Weights of a small transformer language model.
Size: 8 layers, MLP 2560 squared ReLU, vocabulary 39176, 89.7M parameters.
Training: a variant of Muon for these matrices, 1277M tokens.
MLP neurons of a small language model. Each row is named by its layer, matrix (up: input weights) and neuron, and shows model dimensions 32-127. Each number is 128 + 24 x the weight over its row's rms, rounded and kept within 0 to 255.
After each neuron's rows, "fires in" lists the words (lower case) most often at its 100 highest values on Wikipedia text that the model never trained on.

L5.up2370 [151 155  88 136 125  77 153 151  91 110 131 121 114  96  88 186 139 123 107 144 128 139 110 140 151  89 161 117 151 148 117 130 141 157 110  93 140 123  97 104 144 130 123 146 130 144 113 144 145 148 146  99 137 150 127 180 137 130 128 112 110 121 149 105 116 133 110  98 184 120 158 150 140 122 112 115 129 111 156 162  83 121 137 114 119 167 146 145 147 117 141 122 103 133 101 149]
fires in: "in", "for", "a", "at"

L5.up330 [130 136 115 141 136 151 157 152 140 133 154 101 120 157  86 101 136 127 124 131 126 110  97 119 130 120 156 162  79 137 135 123 124 113 129 122 109 113  98 159 137 175 112 124 167 157 101 141 115 111 104 128 136 148 155  99 126 111 119 101 133 175 140 116 135 126 116 118 159 124 100 124  99 126 116 145  64 135  98 136 114 103 101 147 133 116 128 107 147 167 106 125  39 154 124 178]
fires in: "she", "also", "her"

L5.up319 [135 115 121 112 109 149  63 103 154 132 132 118 135 151 135 164 104 132 101 175 133 127 143 118 121 149 154 112 156  80 121 100 128 137 163 144 132  79 127 134 107 133 158 117 119 117 149 165 116 176  96 137  92 158 129 107 103 134 129 143 124 141 123 132 109 145 126 121 104  79 159  97 126  59 140 143 154 128 126 101 144 115 149 132 108 120 154 134 159 145  81 103 103 106 168 141]
fires in: "to", "can", "may", "could", "not", "would"

L5.up2327 [114 134 149 151 171 138 168 126 126  75 170 176  59 111 129 131 106 129  77 116 125 144 102 105 123  97 117 104 100 105 132 113 170 129 137  87 107 151 113 120 115 152 113 135 130 136 132  95 153 112  80 125 156 151 140 145 142 131 137 137 152 106 157 116  85  77 105 157 129 157 103 135 119 139 144  92 134 119 153 161 102 134 126 121 112 133 134 147 115 139 110 127  96 132 142  86]
fires in: "no", "a", "little", "for"

L5.up672 [ 85 142  91 116 144 148 158  75 153  94 128 171 133 138  80 132 124  89 139 157 126 161 176 153 145 141 105 133 129 139 140 151 147 182 147 160 131 105 156 146 121 175 115 151 107 143 150 106 109 139 130 114 130 109 126 157  94 145 185 149  70 142 151 149 105 102 134 109 104 136 102 142 104 156  93 116 104 141 129 104 126 131 152  95 116 109  67 149 161 131 136  95 102  81 141 148]
fires in: "in", "early", "his", "first", "of"

L5.up635 [127 102  76 184 134 153 123 208 145  98 139 124 104 121  99 102 154  97 121  76 148 102 118 153 144 142 132 134 128 138 154 120 154 119 138 142 105 132 138 166 115 135 107 161 129 160 162 171 150  98 100 126 140 165 111 143 104  96 144 109 134 141 146 114 104 150 149 128 127 106 118 141 141  78 162 123 145  96 174 114 151 141 143 101 136 123 157 140 110 102 134 107 123 122 135  77]
fires in: "of", "making", "on"

L5.up2123 [142 188 152 109 151 109 118  87 138 120 114 121 104 160 114 157 124 171 128 142 157 134 140 142 134 142 107 130 113 108 108 103 135 130 160 128 133 118 171  86 142 135 123 131 126 130 142 126  96 169  93  99 138 106 164  86 148 120 152 159  66 126 138 118 142  82 133  69 149 146 117 150 155 149 148 102 138 126 167 170 117 119 181 141  93  88 113 123 122 138 181 146  98 144 103  94]
fires in: "the", "s", "and"

L5.up202 [122 149 124 125 108 121 133 165 140 124 128 134 139 166 162 135 143 156  95 147 136 140 155 121 119 118 113 122 100 139 125 139  75 199 127 134 123 114 113 150  46 136 128 135 158 149 138 138  86 133 143 102 120 112 143 143 180 131 104 101 104 148 129 155 125 126 105  85 116 155  93 152 155 106 137 147 104 129 148 117  89 140 114 119 113 131 129 164 123 119 103 117  98 129 158 119]
fires in: "since", "of", "until", "during", "after", "before"

L5.up356 [ 88 157 124 120  77 110 123 125 149 166  94 121  96 112 124 155 111 143 128 138  74 137 125 124 112 154 156 107 144 131 169  96 145 134 137 158 107 112 139 153 107 173  78 139 110 101 147 134 138 121 147 145 124 169 122 119 129 105  97 158 123  89 120 110  98 121 140 100 131  88 121 100 161 108 108 138 133 116 193 137 151 142 139 160 128 104 148  93 129 142 106 142  85 121 119 129]
fires in: "has", "have", "also", "previously", "since"

L5.up262 [117 141 171  87 109 147 122 111 105 114 148 128 130 149 118 118 129 138 106 158 134 169 110 113 116 144 109 124 193 118 125 103 174 143 148 113 113 123 172  97 141 140 107 110 126 117 126 130 123 187 152 112 145 165 132 142 130  85 116 129 126 126 128  84 115 151 118  97 155 144 127 127 118 144 120 134 152  89 136 106 162 124 145 129 105 146 139 114 121 156 101 137 148 147 127 132]
fires in: "the"

L5.up702 [168 122 101 100 149 111 205 139 147 133 142 132 133 124 144 110 137 117  72  87 134 137 123  90 149  93 106  96 119 160 133  76 119 145 156 160 114 131 137 123 130 154  92 139 142 125 117 117 119 132 110 114 161 165 134 164 102 169 173 141 106 143 150 128 113 115 150  99 134 149 116 167  84 179 173 137 144 150 147  99 151 102 176 116 134 148 136  94 112 124 133 146 118 162  83 123]
fires in: "his", "s", "a", "in", "by", "of"

L5.up1776 [126  79 146 124 129 156 189 121 112 104  98  98  95 131  79 147 153 138 150 103 151 148  75 137  57 148 158 163 131 133 159 111 119 128 143  92 130 157 128 157 183 127 146  89 119 132 155  84 144 103 165 202 154 105 123 111 138 158 108 124 153 114 104 147  77 102 165 175 128  84 139  93  97  80 124 129  95 150 104 113 126 131 128 137 145 145 157 110 118 130 105 132 140 182 118 173]
fires in: "the", "her", "his", "its", "their", "s"

L5.up1593 [120 122 146 121  84 133 131 126 108 122 117 107 103 181 159 144  93 162 137 124 142 136  95 115  82  97  99 145 148 125  99 112 110 120 123 101 122 123 109 146 143 126 127 134 174 116  73 135 104 113 141 143 141 150 133 155  74 151 113 107 118 153 138 131  93 148 171 167 147  97 161 179 140 195 140 118  81  83 140 142 142 101 141  93 100 122 153  80 111 175 119 125 139 116 169 116]
fires in: "a", "c", "founder", "t"

L5.up1277 [132 125 100 134 170 135  97 130 131 120 108 129 133 109 120 110 126 138  97 136 128 150 145 135 147 112 136 146 122 147 120 142 140 100 151 124 120 163 131 167  67 125 107  75 126  93 173 138 125  80 105 117 113 142  90 137  80 126 121 146  80 133 130  82 105 169 122  93 164 126 119 107 185 128  90 129 111 164 180 107 126 150 106 136 152  86 109 158 148 136 144 143 112  86 166 114]
fires in: "in", "to", "on", "after", "during", "for"

L5.up2104 [ 77  77  90 154 128 177 169 168 136 132 114 118 166 121 131 135 140 167 131 127 151 126 105 156 120 128 120 165 156 152 114 124 120  86 125 120 142 127 123 139 139 129 102 133 143 147 104 136  95 137 123 135 146  93 145 133 164 190 109 110  93 143  82 130 113 139 135  68 156 118  97 136 145 141 122 127 131  90 169 118 139  87  98 134 116 140 113 126 172 148 141 133 142 165 169 113]
fires in: "the", "a", "is"

L5.up2 [112 139 134 172 132 139  92 137 138 121 103 152 122 106 126 129  69 132 131 140 166 119 136 147 162 102 125 127 108 114 131 101 157 140 129 124 119 132 104 124 141 115 117 106 157 146 156 115  90 141 175 117 161 106 100 143 157 123 134 132 100 113 152 179 109 140 128 130 132 126 141 109 136 115 148 121 123 128 144 154 130 147 136 147 138 128 143 137 150 117 131 126 142 158  85 168]
fires in: "the", "a", "s", "their"

L5.up332 [133  86 171 147 120 128 154 107  86 134 122 150 121 144 139 108 127 138 119 166  95 115 166 113 102  91 177 103 156 109 182 121 102 103 149  75  98  95 164 155  98 120 128 125 105 154  95 114 176 135 118 103 134 146 160 118  94 130 126 105 127 187 141 131 107 135 131 160  93 102 107 141 136  78 151  99 129 154  99  93 143  99 158 136  85 191 138 108  91 121 119  99 128 125 129  89]
fires in: "with", "on", "following", "to", "for", "during"

L5.up1310 [ 81 111 166 146 183 137 158 142 124 171 110 162 110 135 124 159 103 122 138 137 160 168 159 187 193 151  92 143 166  91  95  64 128 116 132 161 147  63 138 116 137 131 130 161 139 106 126 148 130 113 108  99 166 155 125 126 144 136 142 145 106 107 154 142 141 150 157 143 179 126  93  78 152 160 138 100 133 124  99 113 175 115 108 137 130 145 118 114 139 116 150 165 126 138 109 117]
fires in: "the", "s"

L5.up1651 [131  87 127 118 139 149 128 148 110 128 118 176 135 147 125 108 118 126  95 121 120 161 118 129 164  96  81  91 117 163 101 109 115 121 152  83 117 175 158 128 148 155 182  86  69 139 145 131 149 101  94 142 166 162 126 119 131 185 161  65 103 108 113 165 124 171 132 129 113 141 152 134 128 143 115 123  77  99 183 104 135 119 149 150 109 145 143 193 116 131 140 160 127 152 145  80]
fires in: "the", "s"

L5.up890 [103 137 124 121 154  86 169 158  85 121 113 147 102 118 118 117 101 160 170 142 119 133 105  86 114 133 130 132 160 135 154  93 139 157 150 121 132 141 166 100 140 116 144 125 135 139 143 162  78 136 155 131 139 160 164 102 134  87 137 140 124  90  90 140 147 100 118 145 147 117 100  96 162 163 151 111  85 123 168 145 103 146 141 168 162 143 120 158 128 104 134 135 136 157 112 118]
fires in: "the", "in", "with"

L5.up1577 [149 144 154 109 106 120 110 181 102 113 154 133 141 164 118 150 129 157 114 138 139 161 125 140 110 115 120 156 137 107 128 126 142  96 110 156 155 127 188 113 136 132 147 173 154 149 119 138 105 137 127 152 114 124 147 129 123 129 142 157 119 109 172 152 122 123  89 132 134 107 120 135 112 117 148 177 124 142 143 139 142 118 105 118 155 111  98  99 120 114 123 133 101 106 130 141]
fires in: "to", "has", "also", "often", "been", "can"

L5.up1785 [ 67 129 142 139 155 144 136  96 123 100 145 143 118 133 131 141 126 184 117 122 182 168 125 142 124 107 178 135 142 118 112 144 157 132 134 156 138  95 118 148 150 133 164 134 189 170 136 154 124 107  93 128 123 112 119 144 149 146 143 172 125 114 139 147  64 142 125  94 110 126 141 139 140 143 140 164 126 123 126 146 199 132 161 158 118 120 127 113 109 154 121 114 134  92 131  95]
fires in: "may", "june", "section", "stage", "ten"

L5.up1860 [ 96 144  66 112 119 140 120 142 135 112 137 124 145 144 117 152 111 110 131 160 125 122 159 129 113 124 181 125 152 151 144 115 162 124 133 130 147 108 117 145 132 152 106 119 115 115 143 120 154 140  82  98 140 135 140  95  92 131 140 149 156 146 137  96 146 154 167 135 125 132 132 150 153 133 107 122 172  91 103 162 106 126 121 133 138 149 127 124 135 140 158  87 134 134 106 137]
fires in: "at", "on"

L5.up2120 [145 125 124 116 110 155  88 124 140 120 119 138 119 130 105 132 151  85 152 122 154 110 115 121 176 108 145 139 112 123 128 162  87 148 150 124 142  89 156 116  97  80  86 170 129 152 152 123 132  91 148 158 152 139 100 132 105  84 135 155 135 119 133 145 115  95  76  92 100 148 125 106 121 101  99 121  92 123  85 127 116 105  83 112  90 124 166  88 117 101 130 143 137 107 120 144]
fires in: "in", "of", "the"

L5.up1060 [ 89 131 154 100 153 125 106 116  95 160 106 161 138  79 123 138 140 126 107 135 153 120 107 137 167 111 143 126 131 107 139 130 125 129 101 111  98  90 141 116 160 107 121 117 168 142 164  90 122 100  79 113 157 134 163 123 115 136 151  69 119 143 139 143  85 145 168 112 148 126 125 109 132 111 112 131 139 105 102 153 111 136 162 143 114  84 159 139 124 116 130 104 120 133 118 122]
fires in: "in", "the", "during"

L5.up2552 [118 137 150 115 132 123 139 116 120  94 145 127 133 125 139 143 129  79 138 152 124 135 194 139 129 148 119 112  94 127  99 123  91 115 181 147 155 115 155 102 117 144 133 135 131 109 113 154 109 155 137 115 137 122 129 107 150 118 123  79 114  99 149 102 112  94 118 157 113 147 183 168 112 131 136 144 125 144 116 156 154 151 124 113 113 149 106 134  93 114 123 133 158 102  99 124]
fires in: "their", "s", "they", "its"

L5.up804 [112 123 138  95  98 138 124 158 111 104 184 137 124  87  89 121 121 197 128 185 129  92 114 146  99 108 132 161 116 161 148 156 131 170 149 132 188 134 128  98 129 155 147 132 135 118 148 109 146 122  90  88 144 122 148 132 132 147 132  95 118 116 154 142 121 116 134 147 140  73  95 100 140 182 141 126 127 140 126  76  97 136 164 121 113 144 125  73  77 123  91 126 111 151 122  84]
fires in: "has", "had", "have", "s", "having", "with"

L5.up1532 [133 116 160  93 107 118  89 133  83 108 124 156 143  94  97 171 177 150 125 139 156 126 129 132 160 146  88 105 144 154 141 129 144 100 160 105 107 142 160 126 142 108 155 121 140  96 151 107 146 144  83 115  58 164 158 116 120 130 108 127 115 128 113 107 173 115 139 134  86 126 117 122 104 158 169 127  79 130 137 151 164 136 134 166 150 132 134 113 105 145 145 200 114  87 137 117]
fires in: "has", "with", "have", "had", "of"

L5.up2401 [134  86 113 122 141  70 101 139  94 122 128 155 174 139 158 135 144 167 177  97 126 142 108  88 164 147 142  79 172 103  72 139 133  96 110 130 103 115 187 134 152  84 113 172 112 159 149 158 108 117 135 105 107 174  88 147 126 122 157 126 102 135 161 117 147 154 130 128 120 169  91 114 130 131 100  92 138 165 117  83  94 170 139  90 124 167 116 112 131 118 162 126 169 151 123 129]
fires in: "in"

L5.up2134 [133 136 115  98  97 114 113 128 129 101  82 140 122  91 131 116 190 142 117 132 113 126 125 153 146 100 136 142 140 102 121 116 161 119 100 155 109 121  88  92 159  82 111 132 114 149 110  77 135  65 122 145 122 135 130  64 147 194 172 107 140 152 138 155 139 131 111  98 165 142 147 148 148 151 144  91 121 114 128 172 129 121 121 127 113 115 120 146 192 104 122 187  82 144  93 130]
fires in: "the", "four", "two", "three"

L5.up646 [130 134 151 100 150 133 130 171 159 105 185 136  96 148 114 136 133  92 189 135  63 189  70 125 103  88 147  68 140 114  85  99 125 134 105 130 146 140 152 147  95 132 133 108 141 157  82 152 123 137 135 117 148 130 120 120 142 149 123 114 118 169 116 114 106  84 114 121 168 144 119 114 149 113 151 178 161  91 143 124 130  95 115 136 131 131 125  85 113 137 134 127 117  97 131 135]
fires in: "a", "an", "small"

L5.up126 [139 143 169 131 124 110 139 126 154 157 103  85 158 134  76 185 169 160 137 134 124 126 141 141 110 130 117 142 120 155 121  92 112 164 128 124 116 104  99 124 101 163 153 129 138 136 156 157  95  68 142 121 148 125 145  96 115  82 147 146 149 130 143 145 107  81 115 115 119 168 109 135 111 118 131 118 117 123 163 100  91 147 147 137  88  70 135 141 125  88 145 161 113 111 128 140]
fires in: "the", "and"

L5.up2345 [159 140 100 101 138 166 139 129 155 115  93 125 145 144 148 130 122 137 142 131 170 126 111 150 150  97 148 152 107 108 170 103  95 118 145 118 102 128  99 133 115 139  81  82 119 139 122 175 114 108  81 108 116 148 124 167  95 128 139 141 143  88 103 113 137 135 116 126 118 105 147 136 119 111 152  87 112  95 115 153 132 123 134 132 120 157 139 149  88 145 129 107 124 111  86  99]
fires in: "a", "the", "bronze", "major", "degree", "1st"

L5.up2428 [ 78 117 130 118 133 108  93 141 130 139 143 152 145 130 113 112  99 152 140 112 144 118 131 122 139  89 127 120 149 138 129  89  90 134 121 155 143 105 165 159  75 123 117 101 130 139  89 180 160 122 127 132 147 136 148 113 131 150 163 127  94 115 149 112 121 101 179 148 114  81 130 105 110  84 113 124 159 128 150 124  99 157 136 129 141 109 102 120  98 126 133 128 155 153 181 112]
fires in: "in", "a"

L5.up764 [111  96 168 135 121 138 135  64 119 122 124 133  89 138 114 130 116 138 105 110 136 107 139 160 125 104 168 151 112 120 154 129  90 137 122 106 132 121 149 115 160 135 142 149 152 146  75 134 110 138 103 152 121 152 117 112 105 144  79 168 106 107 143 115 147  92 137 115 136  66 126  95 103 125 126 126 102 126 184  86 168 154 141 104 139 116 126 109 109 104 136 152 106  66 107 107]
fires in: "had", "a", "has", "two", "have", "an"

L5.up47 [122 185 132 114 111 120  96 132 102 129 111 153  91 160  99  99 121 124 187 138 132 133 118  98 195 144 129 139 125 105 115  85 137 147 144 145 117 121 101 117  79  80 142 118 100 134 162 111 113 142  84 126 134 141 139 146 149 126 170 159 155 130 123 128 130 127 104 121 131 135 134 133 140  84 134 141 144 107 118 143 138  99 151 114 108 115 104 159 176 101 142 125 126 107 115 141]
fires in: "to", "in", "of", "the", "with"

L5.up1172 [121 120 140 111 134 111 119 128 116 108  77 132  93 101  82 159 104 154 121 157 150 164  58 141 151  92 128 160  95  85  70 122 156 123 129  98 105 144 143 139 134 105 170 126 124 113 114 141 171 131 108 118 127 162 171 161 121 179 147 106 172 111 106 120 120 117 129 160 107 121 104 144 137 102 111 139 108 150 102 119 164 134 107 167 154 151 131 139 127 156 105 152 132 144  93 163]
fires in: "the", "his", "their"

L5.up172 [103 129 135 196 102  81 106 112 112 132 141 123 128 147 146 122 142  84 125 128 115 143  77  97 165 151 132 145 129 153 129 134 170 117 148 134 130  95 105 115 140 102 117 143 154  87 155 157 174 133 159 115 137  93 168 140 135 128 131 101 142  92 103 157  93 136 141 151 123 127 160 139 135 135 120 132 104 121 150 190 105 112 118 114 120 152 130 141 104  72 148 160 133  92  98 120]
fires in: "was", "were", "minister", "head", "went"

L5.up18 [ 92 105 102 144 130 105 133 154 122 171 122 136 135 150 141  95 117 146 129 123 137 127  83 129 142 137 114 144  99 138 138  96 102 132 185  88  96 115 141 124 127 136 165 145 115 115 145 161 121  91 122 107 171 157 133  92 116 145 124 124 104 154 138 100 126 103 129 157 101 125 136 130  94 105 146 147  97 145 104 120 122 165 103 127 143 133 130 136 112 143 125 141 138 139 108 117]
fires in: "in", "took", "into", "take", "takes"

L5.up297 [117 165 133 142 136 117 120 105 164 143 104  77 107 109 116 112 162 134 172 173 113 127 105 104 146 132 107 108 143 123 137 112 181 140 133 161 112 116 170 142 153  93 104 135 162 121  96  88 119 143 145 108 106 160 111 116 127 122 162 110 105 153 174 104 142 150 130 128 134 122 141 145 118 123 138 115 172 134 170 121 180 143  69  88  87 110 182 128 155 165 140 120 143 151 101 116]
fires in: "two", "four", "three", "one", "not", "five"

L5.up666 [102 137 136 114 131 109 111 148 147 119 105 152 117 107 111 106  90 158 182 163 154 138 146 133 173 130 101 158 143 159 101 112 135 132 135 116 111 133 144 183 195 173 144 140 103 107 118 118 126  88 149 177 136 127 171 118 126 137 162  87 121  93 147 114 109 159 168 126 114 119 128 132  99 137 134 153 129 130  91 115 117 147 126 135 125 109 142 172 156 128 130 136 123 102 164 133]
fires in: "was", "as", "is", "an", "name", "of"

L5.up301 [115 141 126 141 151 153 106 106 114  68 131 137  94 102 130 143  99 147 142 148 107 133 115 149 155 111 145  80 144 146 136 137 107 119 129  89 141 114 170 149 147 133 120 126 156 174 127 144 155  91 106 132 122 150 108 113 151 115 148 150 129 165 116 165 131 131 104 158 171 139 113 138 132 116 128 128 133 126 110 118 126 122 146 152 125 129 121 127 179 145 149 121 114 128 163 102]
fires in: "on", "in", "to", "at", "public"

L5.up1798 [144 129 148 183 195 135  94 149 130 113 102 104 147 151  99 103  81 138  93 101 102 124 105 113 205 136 139 155 142 156 134  63 106 156 136 149 106 164 142 116 112 135  79 123 123 114 134 113 176 123 138 111 125 178 139 123 110 152 127 108 116  99 130 122 149 128 138 123 116 105 148 183 138 128 136 173 145 136  83 107  98 148 125 108 129  92 139 121 141 159 155 120 137 132  96 149]
fires in: "a", "as", "new", "an"

L5.up1890 [125 144 134 104 162 154 123 109 124 117  93 167 124 169 144 138 110 126 117 170 126 158 163 141 137 147 117 158 142 160 100 104 153 102 178 116 110 153 159 130  87 113 169 126  70 116 150 104 116 108 132 129 152 128 175 144 113 109 107 183 141 150 118 151 146 136 109 126  81 126 144 145 122 149 100 123 137 138 139  98  97 131 161 108 107 157 113  97 123 162 116 127 112  92 121 143]
fires in: "to", "the", "would", "a", "will", "his"

L5.up2263 [ 68 107  88 121 122  82 138 134 174 121 170  98 141 120 112 132 103  91 150 134 124 105 126 146 206 120 133 114 134 151  92 117 107 139 108 121 101  89 148 115 112 119 138  79 103 130 106 148 136 117 118 141 161 120 113  75 126 148 165 148 104 103 151 135 104 123 153  97 125 115  94  98 130 147 150 101 145 189 147 129 132 125  97  92 148 122 139 126 154 138 101 139  87 152 140 150]
fires in: "on", "in", "to", "well", "just", "from"

L5.up309 [ 95 153 152 125 143 120 156 130 109  96 128 112 129 114 162 149 104 148 142 131 114 116 173 160 120 134 108 169  92 129 128 162 102 154 146 120 136 109 120 119 122 102 142 128 152  89 117  96 118 185 173  90 179 150 150 130 103 136 131 122 140 123 117 108 115 102 104 125 128 117  94  99 128 132 164 133 118 173 117 140  99 102 133 135  71 161  86 170  87 148 147 130 136 110 139  91]
fires in: "the", "s", "its"

L5.up1884 [130  89 188 159 139 169 144 129 120 169 107 135 127 133 125 160 133  95 122 116 181 124 121 148 149 125  65 165 126 119 147 132 115 140 158 142 163 129 121 105 115 161 110 155 177 146 135 118 117 113 109 106 173  88 106 114 121 115 114 170 153 151 120  88 134 132 103 121 126  97 114 136  84 118 110 170 136 139 117 111 140 164 145 141 113 112 137 139 123 121 108 135 111 137 162 114]
fires in: "the"

L5.up1584 [132  99 134 125  80 107 128 147 110 137 160 154 105 125 124 101  81 142 165 107  83 135 126 103 173 152 155  99 123 135 129 115 127 103 146 123 140  88 129 134 133  90 175  83 132 142  78 116 137 114  92  90  86  92  97 142  93 135  99 156 125 142 139 137 134 113 144 132 131 119  74 123 125 166  84 108 143 117 111 103 114 152 121 111 118 132 139 143 152 119 115 124 134 123 156 150]
fires in: "the", "in"

L5.up851 [114 119 118 160 159 109 106 164 123 144 100 135 127 121 170 135 129 128 146 133 147 114 133 109 151 125 113 124 114 120 134 124 113 149 132 105 123 145 131 107 190 131 125 112 162 124 124 152 114 100 134 126 129 135 164 152 133 141 103 101 144 114 171 128  96  89 140 125 130 102  97 150 108 135  97 135 131 123 163 139 137 133 143 122 107 123 156 105 139 142 147 135 143 144 114 176]
fires in: "is", "was", "being"

L5.up82 [115 180 163 141 164 110 143 154 109 131  88 120 134 126 138 107 130 147 120 192 134 153 144 168 153  95 117 115  98 167 163 134 143 100 167 128 113  99 147 161 149 130  87 176 108 134 152 143 117 126 152 126 125 170 136 125 144 103 117 126 134 114  93  93 133 119 163 149 136 157 112 138 122 100 123 153 163 148 134  99 128 146 130 110 109 148 112 139 133 131 130 139 117 115  90 147]
fires in: "as", "for", "of", "the", "called"

L5.up1988 [147 169 158 112 124 160 105 142 105 137  97 121 106 117 107 148 130 123 142 163 128 150 125 126  77 131  96 156 120 111 112 116 128 157  97 148 119 136 110 102 124 130 120 124 134 126 144 112 124 145  92 133 136 135 129  79 139 130 155 123 133 127 136 128 132 133  67  98 144 167 119 106 143 129 138 151 106 112 143 104 161 138 161  88 122 135 170 107 127 123 162 122 119 120 127 156]
fires in: "the"

L5.up1297 [ 54 171 170 101 146 142 119 103  86 140 137 168 155 161 134 122 119 149  99 139 165 113 131 107 171 150 101 181 135 112 144 156 138 109 155 117 111 117 175 136 128 149 133 115 128 172 148 116 153 159 114 110 132 140 111 120 144 140 157 122 131 134 164 109 119 143  98 122 113  96 130 154 114 113 147 113 164 138 138 102 128 103 105  86 168 135 136 117 157 153 105 141 125 135  89 133]
fires in: "national", "general", "international", "regional", "japanese", "state"

L5.up101 [102 120 142  99 155 134 140  97 116 164  87 147 134  97 121 100 104 169 105 126 173 150 135 122 164 135 140 130 154 131 132  72 128 119 131 127  92 146 130 114 110  96 123 120 168 153 144 136 163 135 152 122 131 175 114 131 143 127 132 134 100 144 145 101  88 158 115 142 104 156 122 174 133  79 149 134 176  97 107 150 125 102 117 155  90 121 111 105  84 162 132 125  89 133 115  88]
fires in: "the", "national", "s"

L5.up928 [107 133 142 123 125 105 146 114  95 162 104 113 115 127 134 110 163 120 142 134 147 143 117 119 156 136 152 121 165 136 141 162 159 140 115 100 114 142 131 117 153 129  68 125 102 145 126 132 123 111 117  76 116 175 138 118  59 131 112 150 116  87 119 117 134  94 161 106 120 131 122 124 128  98 162 132 125 138 116 152  85 110 113 106 121 111 160 108 118 127 113 112 120 135 189 117]
fires in: "his", "s", "al", "years", "her", "e"

L5.up2309 [132 115 134 107 103 117 138 162 142  99  91 133  98 107 103 145 108 130 100 147 152 128  90 147 129 110 120 143 142 173 134 106  87 141 133 131  91 108 131 154 131 130 118 137 145 122 106 102 125 113 176 142 153 140 113 149 132 151 166 146 154  99 160  98  86 107 105  77 164  98 159 113 137 167 141 107 124 133 114  69 161  75 137 117 149 110  97 142 114 183 121 113  82 164 135 110]
fires in: "they", "there", "his", "her", "she"

L5.up1660 [142 153 116  81 128 114 126 135 128 149 130 140 165  90 125 171 146  93 140 144  98 109 101 118 102 132 136 133 131 145 168 114  75 136 162 111 146  63  94 112 103 146 119 111 122 110  93 107 142 118 106 136 117 148 138 104  96  94 155 180 124 111 115 108 138 138 168 120 140  97 104 122 131 128 149 111 112 125 152 138 132  96 183 131 106 110 123 143  84 144 141 145 112  95 142 109]
fires in: "and", "with", "by", "his", "her", "of"

L5.up1253 [164 148 129  81 113 146 136  93  62 147 119 117  70 103 126 118  94 125 102 138  88 143 161 159 149 134 121 131 117 134 151 149 142  98 107 114 180 129 126 137 125 157 129 233 148  87 137  93 107 137 127 103 156 128 114 124 119 143 134  87 120  95  79 120 112  78  97 110 114 143 140 141 126 133 113 141 159 137 127 167 115 111 179 127  78 128 145 131 116 136 112 152 150 148 132 146]
fires in: "south", "s", "river", "great", "north"

L5.up608 [112 131 151 143 163 158  89 121  80  95 122 170 153 115 161  97 175  64 141  79 106 122 104  87 135 127  93 130 127 131 127  75 154 141 190 107 138 136  97 163 165 153 114 140 109 114 132 132 165 134 120 143 167 179 119 148 130 153 117 125  91 109 169 130 101 105 122 135 130  88 104 117 117 155  92 124 160 104 110 117  79 155 110 120 159 115  93 131 133 144 124 141  97 117 143 136]
fires in: "as", "in", "a", "for"

L5.up1145 [147 157 148 136 155 122 132 120 125 144  96 128 126 111 128 122 106 114 161 146 109 153  89 103 122 128  71 116 118 144 128 127 102 111 115 119 151 139 115 148 115 122 163 102  90 152  90 106 160 118 109  89 113 141 175 140 130 132 146 122 155 144 112 125  92 158 143 177 134 151 163  92  85 117 191 132 104 142 110 152  92 120 105 140  86 130 119  81 127  73 136 125 114 143 125  95]
fires in: "the", "s", "their", "its", "his", "same"